Weights of a small transformer language model: attention and MLP in parallel.
MLP neurons of a small language model. Each row is named by its layer, matrix (up: input weights) and neuron, and shows model dimensions 400-495. Each number is 200 + 40 x the weight over its row's rms, rounded and kept within 0 to 999.
Before each neuron's rows, "fires after" lists the tokens most often just before its 100 highest values on Wikipedia text that the model never trained on.

fires after: " =", ".", ")", "F", "\"."
L7.up552,230,189,253,186,222,219,161,207,175,189,200,196,118,212,217,194,150,178,169,207,148,207,153,210,241,190,194,206,247,156,160,271,229,145,140,261,256,181,151,136,159,240,189,252,211,212,191,242,170,180,171,218,112,199,256,189,172,139,215,169,174,229,235,225,250,132,203,143,237,205,267,180,184,194,221,222,157,197,192,276,174,230,171,239,243,200,171,178,212,178,230,191,203,178,171,243

fires after: ",", "0", " O", " out", "2", "5"
L6.up112,166,154,226,298,224,215,240,262,128,183,171,222,189,191,181,191,227,198,194,190,165,222,152,160,155,143,240,128,224,200,183,146,191,205,209,196,206,188,241,156,190,224,166,184,192,177,156,176,122,243,243,213,123,185,318,185,163,154,207,185,184,224,194,238,248,181,140,226,163,195,248,213,233,160,156,141,117,196,177,308,188,148,236,232,269,180,197,239,190,194,187,207,143,197,191,134

fires after: "0", "2", "1", "5", "7"
L4.up679,135,241,217,202,220,251,248,134,153,120,185,275,213,155,176,221,160,220,228,259,221,221,196,183,244,237,241,166,228,230,203,235,154,109,229,181,215,215,141,184,171,154,214,169,255,167,203,240,178,142,259,191,215,233,210,248,233,269,218,189,193,185,202,241,215,257,287,167,177,270,127,229,179,195,185,142,204,178,210,228,169,193,195,149,225,191,250,114,271,232,158,190,232,203,277,207

fires after: "2", "-", " the"
L8.up246,204,276,182,166,215,261,147,300,193,198,200,221,231,216,136,271,204,262,178,176,183,231,160,208,187,174,162,174,288,200,256,199,175,194,255,154,212,269,173,155,201,216,213,277,231,231,194,173,208,211,239,247,183,215,185,182,152,251,183,158,180,235,221,176,139,216,299,168,183,164,255,170,245,211,184,244,248,142,187,197,185,192,225,174,142,224,207,199,244,265,183,202,227,142,203,212

fires after: " the", " The", "The", " J", " Ch"
L4.up262,255,223,140,155,152,198,165,256,192,251,209,196,195,193,229,157,273,233,201,132,206,251,182,218,267,146,113,157,203,217,177,196,176,221,222,221,184,175,160,193,182,213,275,185,191,174,113,250,225,243,133,224,210,159,196,183,148,258,167,169,201,227,240,204,179,121,271,181,256,224,208,179,212,210,130,195,205,202,212,177,163,186,270,165,229,266,171,232,213,265,179,244,213,182,191,207

fires after: " the", " was", " is", " a", " of", ","
L9.up146,234,171,176,260,250,230,196,262,173,177,180,308,209,207,163,237,255,246,194,147,210,198,202,286,186,195,156,176,219,220,185,118,213,215,267,257,145,163,176,251,217,166,132,234,224,156,187,202,193,246,276,192,132,248,190,215,211,227,222,227,239,241,250,164,220,231,219,247,213,112,199,165,192,205,161,192,247,227,223,234,183,177,149,156,170,235,161,190,182,185,214,197,214,274,243,224

fires after: "-", " member", " (", " \""
L2.up87,137,171,245,208,170,207,248,147,218,107,135,219,154,203,246,169,179,238,249,212,231,230,122,165,205,195,169,187,201,146,125,152,244,157,229,180,130,218,167,166,241,194,207,157,219,218,251,218,301,256,217,144,233,228,141,169,156,222,165,253,187,202,228,203,196,253,206,239,262,241,192,218,218,222,225,173,186,220,177,186,176,283,152,176,160,198,219,177,229,203,241,125,218,194,216,243

fires after: ".", "9", ",", "1", "2", "8"
L4.up471,198,215,279,175,152,183,120,222,196,200,233,229,113,201,183,223,237,291,258,193,145,161,207,232,202,210,164,165,267,205,218,166,214,245,230,153,227,235,147,202,181,171,211,259,187,190,179,190,158,191,207,191,279,236,166,193,233,251,213,207,291,140,301,162,200,270,262,181,158,175,207,200,273,195,185,223,194,209,143,163,189,210,256,204,263,231,212,98,203,149,133,253,191,169,245,247

fires after: " ", " the", " of", " |", "4", "0"
L8.up164,187,180,223,195,219,198,188,208,176,159,194,209,169,187,252,229,230,202,182,191,210,218,173,101,214,185,249,197,216,170,189,245,201,181,239,136,194,236,263,266,160,189,135,220,204,143,187,201,222,175,219,173,162,204,171,218,141,228,141,229,249,232,166,155,152,244,212,192,186,168,218,219,236,228,313,212,206,183,184,152,194,157,217,194,245,157,171,169,256,133,131,190,96,232,206,157

fires after: ",", "0"
L8.up446,194,213,173,193,217,218,258,270,181,201,258,186,241,158,198,190,250,298,196,195,139,267,170,236,171,173,259,131,186,269,203,218,291,187,155,276,252,243,178,191,188,211,211,230,122,211,254,224,196,208,188,170,212,184,225,149,131,245,208,167,202,183,177,163,226,157,148,229,195,180,219,145,188,154,216,173,182,153,142,271,236,104,195,203,144,148,195,233,146,162,176,231,169,194,211,219

fires after: "-", "\n", " \"", " (", "]"
L2.up1094,143,180,217,213,197,223,224,176,204,179,204,162,190,144,231,213,139,189,160,161,248,261,205,140,191,226,143,322,198,180,176,189,155,179,248,219,183,190,190,160,175,153,227,193,185,106,142,203,212,213,204,275,181,268,176,181,167,179,234,210,260,134,186,201,189,186,253,234,287,133,165,181,157,214,163,204,287,275,68,158,174,212,262,212,224,235,223,217,220,124,260,153,151,195,156,183

fires after: " ", " (", ","
L4.up277,204,155,173,188,168,244,182,288,151,238,256,266,172,194,220,243,149,205,156,202,219,236,256,180,161,183,226,196,248,119,265,238,158,208,186,198,229,202,239,92,232,206,206,270,188,200,193,150,217,197,178,151,209,157,179,253,210,225,262,227,179,173,207,182,181,136,160,196,246,203,192,179,178,138,172,137,229,260,215,170,241,222,260,228,196,266,266,182,227,218,191,242,252,217,155,194

fires after: " =", "F"
L4.up61,208,161,171,176,211,188,205,230,181,194,180,222,198,210,147,200,195,227,218,190,180,236,224,229,229,206,249,161,170,150,252,213,195,174,252,206,191,197,147,184,242,192,229,247,143,198,196,193,120,210,194,277,184,242,183,173,184,173,261,186,197,156,209,222,207,273,171,208,165,259,229,171,204,235,187,166,208,233,199,293,188,178,243,187,174,193,200,145,203,173,233,223,192,209,213,204

fires after: " =", "F", "Reception"
L6.up1042,223,234,263,167,222,183,225,220,104,188,197,195,194,231,143,219,201,263,215,207,211,215,235,209,215,187,248,140,200,147,191,258,189,157,215,180,164,194,132,144,234,198,204,215,153,163,188,166,96,218,188,236,167,253,175,149,172,209,252,121,207,208,178,279,173,223,164,169,142,247,201,176,155,263,184,218,173,279,219,289,153,166,279,191,157,127,181,237,224,187,220,215,196,198,242,194

fires after: " (", "-", " \"", ".", "(", "_"
L2.up798,158,239,220,180,150,265,157,188,127,228,269,199,244,228,164,215,205,263,208,262,134,183,243,137,151,189,167,169,252,212,158,228,231,192,147,145,236,185,191,177,240,237,174,195,246,157,217,227,191,216,154,223,170,227,208,252,223,250,267,221,238,247,160,207,201,202,292,187,199,237,196,166,198,192,212,189,282,250,207,240,162,234,203,186,285,227,227,174,252,215,234,213,221,166,210,243

fires after: " (", " \"", "-", "\n", " |"
L2.up326,150,286,223,140,191,238,215,231,128,213,137,227,278,233,245,201,183,196,177,228,246,131,225,195,226,156,225,238,203,118,180,218,128,129,157,250,157,226,232,205,156,200,210,180,209,217,190,227,241,212,125,198,170,272,194,188,180,252,197,153,232,226,201,221,191,227,260,154,213,190,214,138,206,231,212,153,222,249,172,131,232,199,230,194,237,145,219,265,209,177,184,265,134,202,229,188

fires after: " in", " the", " of", " on"
L9.up183,225,163,176,186,193,181,216,219,244,212,145,219,273,216,187,213,264,266,99,217,223,142,195,138,191,198,229,256,242,224,225,241,176,254,162,206,169,210,146,199,144,177,181,274,146,184,230,150,149,212,150,223,234,168,223,142,187,182,244,178,120,242,246,213,143,189,258,237,197,186,259,188,189,267,161,213,212,201,188,247,170,150,233,151,149,176,274,138,246,279,225,182,220,142,175,150

fires after: "1", "2"
L9.up450,154,213,230,191,189,135,118,235,149,169,166,151,239,193,187,190,185,292,153,160,144,246,208,184,118,220,185,180,267,216,198,232,189,244,163,237,169,282,186,168,150,241,178,214,177,175,190,256,238,289,201,178,183,196,207,247,253,201,217,168,178,152,161,246,194,155,195,217,198,160,219,178,244,229,214,232,256,262,300,217,245,221,198,225,180,211,198,192,204,265,164,194,190,233,166,219

fires after: " (", "-", " \"", " st", " C", " R"
L2.up473,207,172,208,162,199,192,207,219,244,120,142,206,133,264,195,180,224,205,196,209,164,197,206,251,202,270,265,229,179,201,162,233,115,156,227,184,162,200,182,183,219,188,177,203,198,222,185,152,201,209,297,192,209,277,201,272,242,144,199,312,235,251,160,184,121,232,270,194,313,198,210,93,186,169,219,272,224,201,185,183,185,192,184,201,221,200,248,233,295,178,230,158,233,207,166,183

fires after: " ", " $", " (", "-"
L2.up408,196,190,167,138,192,162,180,210,207,229,204,194,136,238,239,215,139,238,237,225,187,180,216,188,277,191,254,220,223,192,160,239,137,264,200,167,233,180,212,191,259,154,224,187,223,240,203,179,202,170,192,126,160,285,274,212,238,185,208,234,157,183,201,231,179,136,183,233,202,239,192,205,153,194,165,112,265,274,185,164,185,185,190,249,183,156,157,155,127,196,208,161,271,239,203,145

fires after: " ", " was"
L8.up487,279,155,196,130,187,221,200,216,105,210,192,173,219,238,303,213,241,148,164,232,225,277,169,191,190,177,155,171,180,192,153,152,169,190,183,170,171,147,152,212,241,184,264,138,155,219,164,234,146,143,197,273,179,177,150,228,213,130,78,167,212,217,163,213,234,150,199,226,245,145,234,185,235,144,144,187,201,198,184,249,333,149,242,174,273,176,198,199,198,209,176,145,213,158,224,192

fires after: "'", " (", " \"", "\n", "-"
L2.up565,207,246,220,209,209,202,285,219,202,243,195,213,215,220,121,191,192,185,229,247,236,215,166,294,206,245,155,191,219,202,164,221,236,181,242,106,204,239,234,117,252,202,199,153,121,271,209,261,211,253,175,229,258,204,155,231,183,199,182,161,175,138,240,232,170,312,159,160,231,236,175,185,193,127,181,187,233,197,126,219,195,276,163,201,165,230,256,230,185,185,158,122,137,218,183,158

fires after: " ", " (", "\n"
L9.up672,148,168,203,231,187,177,225,188,200,185,341,203,173,236,157,194,185,246,219,196,149,185,178,254,187,181,190,262,167,257,157,187,182,289,219,242,197,172,217,177,200,226,204,208,178,225,174,183,263,190,211,151,188,107,209,223,314,269,221,233,177,206,130,235,131,156,184,137,242,121,193,279,252,199,197,238,175,136,169,242,248,212,292,211,185,158,253,164,145,191,182,212,175,285,207,140

fires after: ".", " was"
L4.up393,161,183,265,165,180,227,193,226,192,200,146,167,193,171,231,215,205,125,135,209,203,220,135,183,190,241,117,186,235,264,145,260,209,240,207,142,226,180,195,219,179,236,193,262,201,215,224,178,181,215,178,174,162,186,179,211,193,191,200,124,214,205,176,187,240,222,175,145,206,224,197,240,259,184,191,139,198,235,221,200,189,172,194,228,297,169,179,203,256,176,204,145,202,195,286,161

fires after: " ", "1", "-", ".", " $", "2"
L4.up715,253,175,165,185,278,200,237,212,280,207,206,194,181,180,124,159,333,232,200,274,255,179,129,209,184,127,224,252,199,186,276,219,224,269,165,312,243,155,228,178,145,217,229,161,187,191,189,247,233,176,176,256,172,231,214,251,247,232,257,217,228,173,117,152,197,255,280,157,160,195,229,155,194,165,229,190,231,259,186,151,214,243,154,146,166,129,215,233,133,151,247,246,224,153,209,198

fires after: "0", " |", " P"
L2.up241,235,167,221,119,194,182,242,217,248,216,194,231,190,253,188,182,184,159,241,187,211,226,235,137,200,160,244,185,230,173,210,293,186,166,214,174,168,203,196,239,226,169,131,213,175,228,234,279,167,209,138,180,196,211,175,252,175,304,201,225,243,197,149,203,208,273,129,186,218,232,173,163,244,232,233,188,154,224,175,220,146,168,206,244,195,177,225,154,224,177,140,182,186,255,145,201

fires after: "1", "3", "2", "4", "5", " "
L6.up36,242,205,227,206,226,184,126,250,152,143,230,263,244,190,172,135,133,193,124,211,196,161,197,237,128,255,192,227,167,203,319,204,208,233,241,155,151,209,224,249,143,246,136,228,149,165,240,178,230,161,175,135,173,223,239,184,218,130,218,202,218,179,153,302,266,266,201,200,183,159,198,220,168,231,205,209,159,293,246,157,195,178,185,217,241,186,230,203,229,218,165,207,219,183,211,188

fires after: "-", " (", "/", " \"", " '"
L2.up993,192,215,247,159,211,275,231,264,215,191,192,180,187,169,191,166,224,209,189,285,187,263,277,233,241,298,195,160,234,283,152,200,248,148,221,187,209,191,277,159,195,225,267,228,101,191,190,212,137,147,191,214,124,246,181,190,210,233,162,181,174,198,225,170,191,313,207,227,147,156,246,272,146,255,242,218,184,196,173,233,195,148,159,178,137,152,147,193,183,249,148,157,233,312,165,161

fires after: ":", "°", "′", ",", "6", "0"
L8.up153,193,133,149,269,182,238,236,164,210,223,152,176,209,119,258,226,203,178,193,228,165,166,204,209,184,204,258,152,182,167,231,185,217,204,226,204,236,228,207,127,191,232,194,232,158,203,189,171,154,181,239,223,163,200,154,133,202,207,208,210,182,192,217,217,160,271,182,152,160,153,183,176,243,134,218,225,174,155,163,174,190,95,134,158,168,100,234,209,183,170,205,219,145,150,249,238

fires after: " New", " York", " San", " the", ","
L2.up415,158,211,148,227,230,132,191,250,212,188,150,190,212,168,199,182,154,184,251,254,203,289,205,285,189,167,125,101,181,161,223,181,142,158,201,223,184,202,204,282,111,195,174,287,209,202,128,219,210,93,223,140,182,285,222,205,193,201,247,272,170,166,207,176,246,209,204,272,192,176,250,249,188,265,177,167,187,119,153,238,252,221,146,218,168,207,145,195,257,201,162,219,232,193,232,241

fires after: "9", " C", "0", " the"
L6.up947,197,139,214,186,239,162,259,231,224,260,166,167,193,254,199,196,263,216,174,242,200,232,178,185,162,153,173,135,103,228,185,234,177,163,193,114,180,170,200,244,175,195,190,185,193,260,206,234,204,148,190,184,140,191,166,217,217,249,199,122,132,209,163,183,205,225,182,225,182,210,218,254,150,203,199,150,203,210,207,162,161,220,253,241,225,254,208,266,208,176,115,245,204,208,200,213

fires after: " Y", " T", "-", " \"", "\n"
L2.up894,144,147,110,208,231,280,218,227,177,178,113,196,148,197,212,210,230,250,271,190,247,178,251,172,193,203,196,231,212,204,251,222,191,170,184,160,246,235,111,192,191,187,183,222,192,152,144,279,151,212,231,185,180,279,172,208,212,200,193,261,148,217,214,218,190,242,230,221,225,192,183,179,205,213,207,221,165,217,229,166,217,227,247,164,255,177,150,191,259,186,200,216,171,223,163,233

fires after: "1", "5", "4", "3", "6", "2"
L2.up863,195,280,254,248,241,242,214,160,233,265,263,242,160,142,214,266,290,222,162,200,177,101,187,240,160,236,160,182,232,253,199,157,241,297,213,192,150,153,195,212,209,251,142,248,224,195,274,199,152,254,131,223,302,242,298,142,172,216,188,204,150,130,172,151,218,214,134,174,201,198,230,171,249,173,171,272,120,159,218,170,225,218,219,207,233,289,225,204,244,143,256,190,120,209,224,215

fires after: " ", " (", "6"
L9.up1213,211,196,186,218,224,189,223,125,224,208,201,186,191,211,137,193,211,248,165,199,155,132,230,183,254,177,236,231,155,125,177,166,230,257,182,236,208,204,165,176,241,261,209,231,210,130,222,220,269,243,165,184,254,112,223,156,252,244,213,224,119,197,189,253,325,239,163,193,209,166,271,266,200,189,193,219,184,194,219,174,182,219,211,164,171,211,197,182,178,160,177,227,167,243,227,300

fires after: "\n", "-", "1", "9", "|"
L4.up214,115,177,165,216,206,171,198,216,151,263,143,196,171,255,210,177,237,246,213,228,137,258,261,217,240,165,169,273,162,196,174,256,226,199,271,98,178,248,242,226,167,214,291,238,182,215,189,144,232,117,204,183,264,187,188,227,204,257,175,222,152,159,236,178,127,240,146,147,196,266,212,203,229,236,205,157,231,174,195,232,222,199,233,176,178,225,158,217,263,190,238,192,186,155,120,211

fires after: " ", "1", "2", " $"
L8.up798,253,216,258,232,304,263,171,257,176,190,207,163,205,145,278,175,320,211,143,209,196,131,143,210,188,202,189,150,221,275,203,238,111,234,213,206,184,215,262,248,278,201,221,184,198,217,97,250,235,148,167,229,167,269,169,195,147,127,176,173,175,190,227,232,225,212,200,146,212,255,246,203,242,228,223,126,151,221,188,244,165,249,240,211,220,144,209,177,216,164,245,155,216,276,214,180

fires after: "2", "6", "3", " a"
L6.up672,214,178,266,247,203,195,117,256,182,235,243,182,195,161,266,181,291,200,201,180,195,209,213,189,255,219,210,101,187,236,267,171,190,232,239,226,172,174,226,203,225,246,157,228,190,216,126,178,203,219,223,242,159,192,205,136,237,186,255,200,226,243,214,240,220,279,254,167,190,205,188,187,198,185,146,221,191,212,197,210,196,187,195,138,251,205,187,221,188,210,219,209,190,211,192,262

fires after: "-", " \"", " (", "\n", " '"
L2.up865,230,134,178,221,214,213,246,202,182,195,135,237,137,183,175,202,214,218,168,162,261,192,215,187,251,109,196,256,219,182,233,118,203,100,168,244,210,128,164,201,236,196,181,93,210,242,175,262,180,255,298,219,185,240,214,180,223,154,309,197,164,201,170,220,145,234,194,227,310,244,214,231,174,165,225,166,206,187,231,194,188,215,222,195,236,222,191,226,146,143,221,210,149,194,253,201

fires after: ".", " .", ")", "\n", " |"
L4.up1220,170,185,267,221,166,172,191,208,167,154,256,301,263,143,230,250,203,246,225,180,224,203,178,107,212,122,219,133,254,237,160,152,318,176,212,238,177,241,184,192,137,162,221,101,227,208,219,248,231,261,233,176,184,182,161,244,152,197,215,247,185,270,147,132,252,217,183,267,206,189,211,152,253,230,275,162,219,250,192,160,187,176,216,120,253,218,200,192,164,132,285,235,169,190,179,176

fires after: " ", " the", "year", ","
L7.up525,198,145,155,123,217,253,159,181,168,201,150,188,234,258,207,179,209,149,219,104,273,255,243,159,202,167,171,142,165,217,225,171,187,173,182,194,224,207,188,209,161,218,152,176,157,191,228,249,257,184,222,168,183,169,287,292,121,198,352,184,226,236,193,236,204,198,226,217,202,225,265,163,202,220,116,167,170,181,146,241,212,143,125,245,248,178,211,221,229,234,185,180,216,254,297,172

fires after: "0", "2", "5", "1", "8"
L4.up565,230,238,218,230,255,204,256,189,242,280,218,304,228,156,155,160,251,189,264,216,265,216,141,180,202,210,341,127,218,190,216,209,166,191,215,192,263,177,122,237,169,244,200,164,234,164,206,238,216,223,177,247,181,185,283,239,218,206,227,221,195,134,214,225,164,236,199,149,246,198,156,236,210,239,209,168,176,184,133,250,271,232,196,139,242,183,197,221,241,218,169,233,235,214,226,187

fires after: ".", "2", ":", ",", "5"
L6.up1098,198,116,228,176,268,227,225,254,222,253,182,215,186,134,209,245,241,243,211,241,239,184,172,220,185,236,178,193,201,220,239,212,211,229,231,149,161,212,227,212,179,130,191,182,152,260,284,141,213,153,196,169,205,197,188,212,232,229,150,201,232,214,218,198,266,213,173,246,196,215,136,214,176,201,190,222,236,188,225,168,174,120,194,207,230,138,225,139,160,174,158,189,169,104,170,226

fires after: " the", " The", "-", "|", ",", " |"
L4.up190,212,196,144,128,167,264,229,134,188,179,209,202,173,190,321,261,245,205,189,185,249,203,194,214,180,154,174,234,171,228,198,189,144,184,186,170,160,201,204,259,215,184,214,169,182,256,229,218,242,233,149,213,182,226,224,193,224,264,184,224,209,211,150,90,220,214,166,171,209,222,208,189,241,266,173,183,189,160,142,169,179,193,218,178,183,163,202,266,212,166,133,188,203,184,130,143

fires after: "'", "\n", " \""
L2.up115,166,89,186,182,190,242,259,275,146,197,163,175,176,192,199,240,213,165,181,218,258,122,171,147,271,206,197,230,202,239,178,214,175,159,249,215,167,188,237,159,192,208,193,209,181,213,133,206,221,261,135,236,240,218,232,176,180,174,185,151,137,181,188,103,136,223,178,162,207,241,191,185,157,220,282,255,222,258,195,178,254,238,146,262,138,204,233,226,217,201,223,246,168,163,225,218

fires after: ".", " ."
L2.up725,193,108,261,243,145,207,205,195,229,248,190,225,203,206,136,202,263,184,245,235,229,168,100,239,200,172,194,195,271,203,220,185,284,93,194,145,182,149,205,154,169,211,174,200,187,194,153,250,213,224,225,163,181,181,218,280,234,233,290,270,176,151,164,205,198,171,209,232,168,179,152,155,248,219,178,189,186,263,166,220,207,209,244,202,201,189,188,180,212,221,236,245,229,164,227,227

fires after: " \"", " (", "-", " e", " Y"
L2.up1115,197,100,171,232,250,234,209,208,172,177,217,180,199,216,164,192,210,178,180,227,175,242,279,216,265,211,204,220,136,201,197,223,193,221,166,165,244,196,198,180,171,187,251,199,239,200,199,245,224,196,142,235,214,207,242,166,98,227,244,261,145,163,199,187,228,232,216,158,287,217,190,131,188,176,158,213,211,231,190,188,164,182,228,151,168,191,130,192,252,199,159,140,195,245,189,221

fires after: " V", " C", "Q", " Q", "S", " G"
L2.up175,203,191,146,241,158,288,188,133,266,258,196,186,218,181,144,226,181,224,158,204,133,170,195,292,123,201,238,274,243,259,184,207,242,207,209,195,233,196,195,213,191,242,194,190,216,265,207,189,153,189,154,287,218,222,177,181,225,193,245,246,159,171,145,266,270,108,251,282,146,199,222,216,218,132,265,139,189,260,239,206,188,197,216,218,172,273,188,193,286,189,242,170,142,138,249,172

fires after: "0", "5", ",", "8", "1"
L8.up805,225,228,304,204,247,196,185,197,211,185,186,286,123,215,187,192,208,196,181,129,220,254,149,270,188,155,176,196,209,205,208,222,194,224,138,216,191,241,150,224,174,231,199,138,245,208,204,192,158,198,201,211,159,201,198,230,98,233,268,219,187,168,198,220,225,167,157,161,206,216,154,227,186,249,185,165,190,208,131,247,223,216,206,254,118,212,257,246,218,212,191,183,217,213,242,172

fires after: "-", " (", " \"", "\n"
L2.up747,104,242,224,208,189,214,225,178,158,225,204,203,218,242,226,153,228,207,269,273,237,129,267,131,261,174,153,206,248,255,180,155,212,178,208,194,145,191,180,193,176,161,165,150,247,193,171,178,224,167,233,280,143,223,67,145,150,170,217,166,191,201,199,200,128,240,257,223,228,279,157,203,129,142,160,208,277,254,193,186,198,235,204,224,133,193,186,171,190,222,149,185,170,263,273,234

fires after: " =", "F", "Reception"
L6.up265,211,178,215,134,199,216,188,156,122,152,220,237,170,215,216,187,133,280,256,226,157,231,230,206,226,177,247,220,152,115,211,248,239,142,242,215,223,234,165,212,224,161,184,222,165,213,241,182,124,240,156,219,165,179,209,175,209,221,270,165,151,201,166,241,228,185,191,193,102,222,170,167,159,196,221,234,147,182,182,246,251,160,194,253,193,161,268,193,177,181,188,273,212,201,154,228

fires after: ",", ":", " over", " |"
L9.up414,230,141,226,163,239,227,166,245,167,170,198,180,178,158,277,195,248,223,164,233,203,157,165,185,217,229,192,237,182,261,254,135,206,238,174,262,190,235,128,188,216,199,189,243,201,216,182,137,158,205,186,200,164,199,206,163,204,225,192,191,173,216,178,178,212,212,155,137,203,178,214,122,197,185,196,163,185,173,154,172,293,197,204,195,222,230,270,263,252,115,255,197,177,216,176,169

fires after: " ", "1", "0", "2"
L7.up174,275,266,215,237,234,183,199,220,169,227,172,222,260,193,185,176,293,185,171,203,162,205,207,159,179,193,210,145,238,288,171,242,179,242,165,218,204,183,212,169,198,246,210,198,219,139,113,198,197,124,162,165,155,199,288,158,207,231,177,178,227,229,264,240,149,206,151,222,191,256,112,163,197,239,191,211,175,279,212,225,143,248,145,222,231,128,121,255,225,205,168,238,198,169,181,165

fires after: "4", "8", "9", "3", "6"
L2.up1041,190,215,181,154,209,163,203,249,148,158,221,155,198,183,206,182,181,244,222,249,217,176,184,201,172,158,166,205,172,240,226,100,214,218,153,173,177,170,215,285,140,225,229,246,143,207,167,187,180,168,186,178,180,176,228,216,187,223,262,283,152,175,217,213,261,153,230,195,193,233,203,312,148,181,191,208,205,158,185,267,209,240,185,158,208,181,172,181,193,211,133,173,261,222,188,194

fires after: "8", "9", "6", "7", "0"
L6.up604,182,252,133,134,178,100,236,205,192,205,210,125,264,207,210,153,149,193,119,222,124,175,302,220,253,156,169,204,159,231,242,164,227,209,250,225,207,176,128,246,176,228,209,220,242,202,227,153,191,127,220,159,207,174,251,241,221,191,192,243,284,183,223,111,272,251,202,184,137,156,135,204,91,244,170,207,245,195,172,204,253,263,160,195,185,206,190,159,115,248,203,225,294,166,176,233

fires after: "'", ")", " ", "\n", "-"
L2.up653,250,236,262,170,171,176,140,211,159,214,134,162,265,142,173,237,207,192,260,218,271,217,167,184,251,145,202,138,182,230,144,183,157,132,210,192,220,179,228,219,171,178,174,214,168,197,237,224,265,248,197,172,152,219,162,213,195,251,235,249,190,199,177,242,188,230,180,263,133,173,214,197,217,183,208,230,231,215,176,274,128,262,168,178,209,179,238,97,220,212,191,230,164,163,223,218

fires after: " =", ".", "-"
L2.up963,271,225,223,178,216,283,192,162,165,283,204,252,202,185,145,212,188,229,292,197,248,174,226,207,215,161,164,200,146,153,151,180,257,211,194,190,178,180,216,126,206,194,243,253,184,164,197,185,205,208,180,262,155,284,205,204,139,202,241,139,155,272,181,228,200,238,236,154,211,239,171,176,167,229,215,156,247,268,252,216,211,293,277,298,233,236,178,189,227,153,193,212,182,214,232,218

fires after: "-", " (", " returned", " Minister", " Battle", " Duke"
L2.up924,197,227,284,133,207,170,227,206,102,237,217,217,174,161,221,205,232,247,239,262,189,142,221,172,220,155,160,163,186,241,138,151,85,144,174,202,168,209,225,93,205,227,188,154,182,211,243,224,287,198,157,195,183,190,217,200,207,305,250,256,177,201,201,195,228,242,229,148,234,139,215,193,211,214,205,255,217,220,199,258,192,224,235,173,245,220,225,214,178,218,204,223,232,148,240,170

fires after: " =", "F", "Reception"
L4.up486,221,162,181,173,212,209,202,245,211,193,182,251,185,222,159,207,191,250,235,225,180,226,243,221,228,201,246,212,156,156,243,184,195,209,230,235,173,209,178,162,262,200,235,264,180,206,197,213,127,240,190,259,187,232,215,194,197,198,226,155,197,169,167,243,202,292,178,219,166,260,230,163,198,210,217,169,245,221,208,283,215,180,249,215,176,211,230,88,217,156,226,223,186,230,203,179

fires after: "-", " S", " W", " B", " ("
L2.up825,173,178,214,197,178,183,252,279,245,174,189,210,220,204,181,117,271,246,213,199,201,139,212,143,181,132,196,238,235,219,229,196,145,261,265,206,192,202,195,116,195,199,161,213,205,170,214,180,201,190,247,206,245,216,227,210,239,226,146,269,171,178,158,179,242,220,149,190,239,132,217,174,163,193,201,211,273,165,160,135,155,155,184,254,197,170,184,162,187,163,159,194,211,229,165,229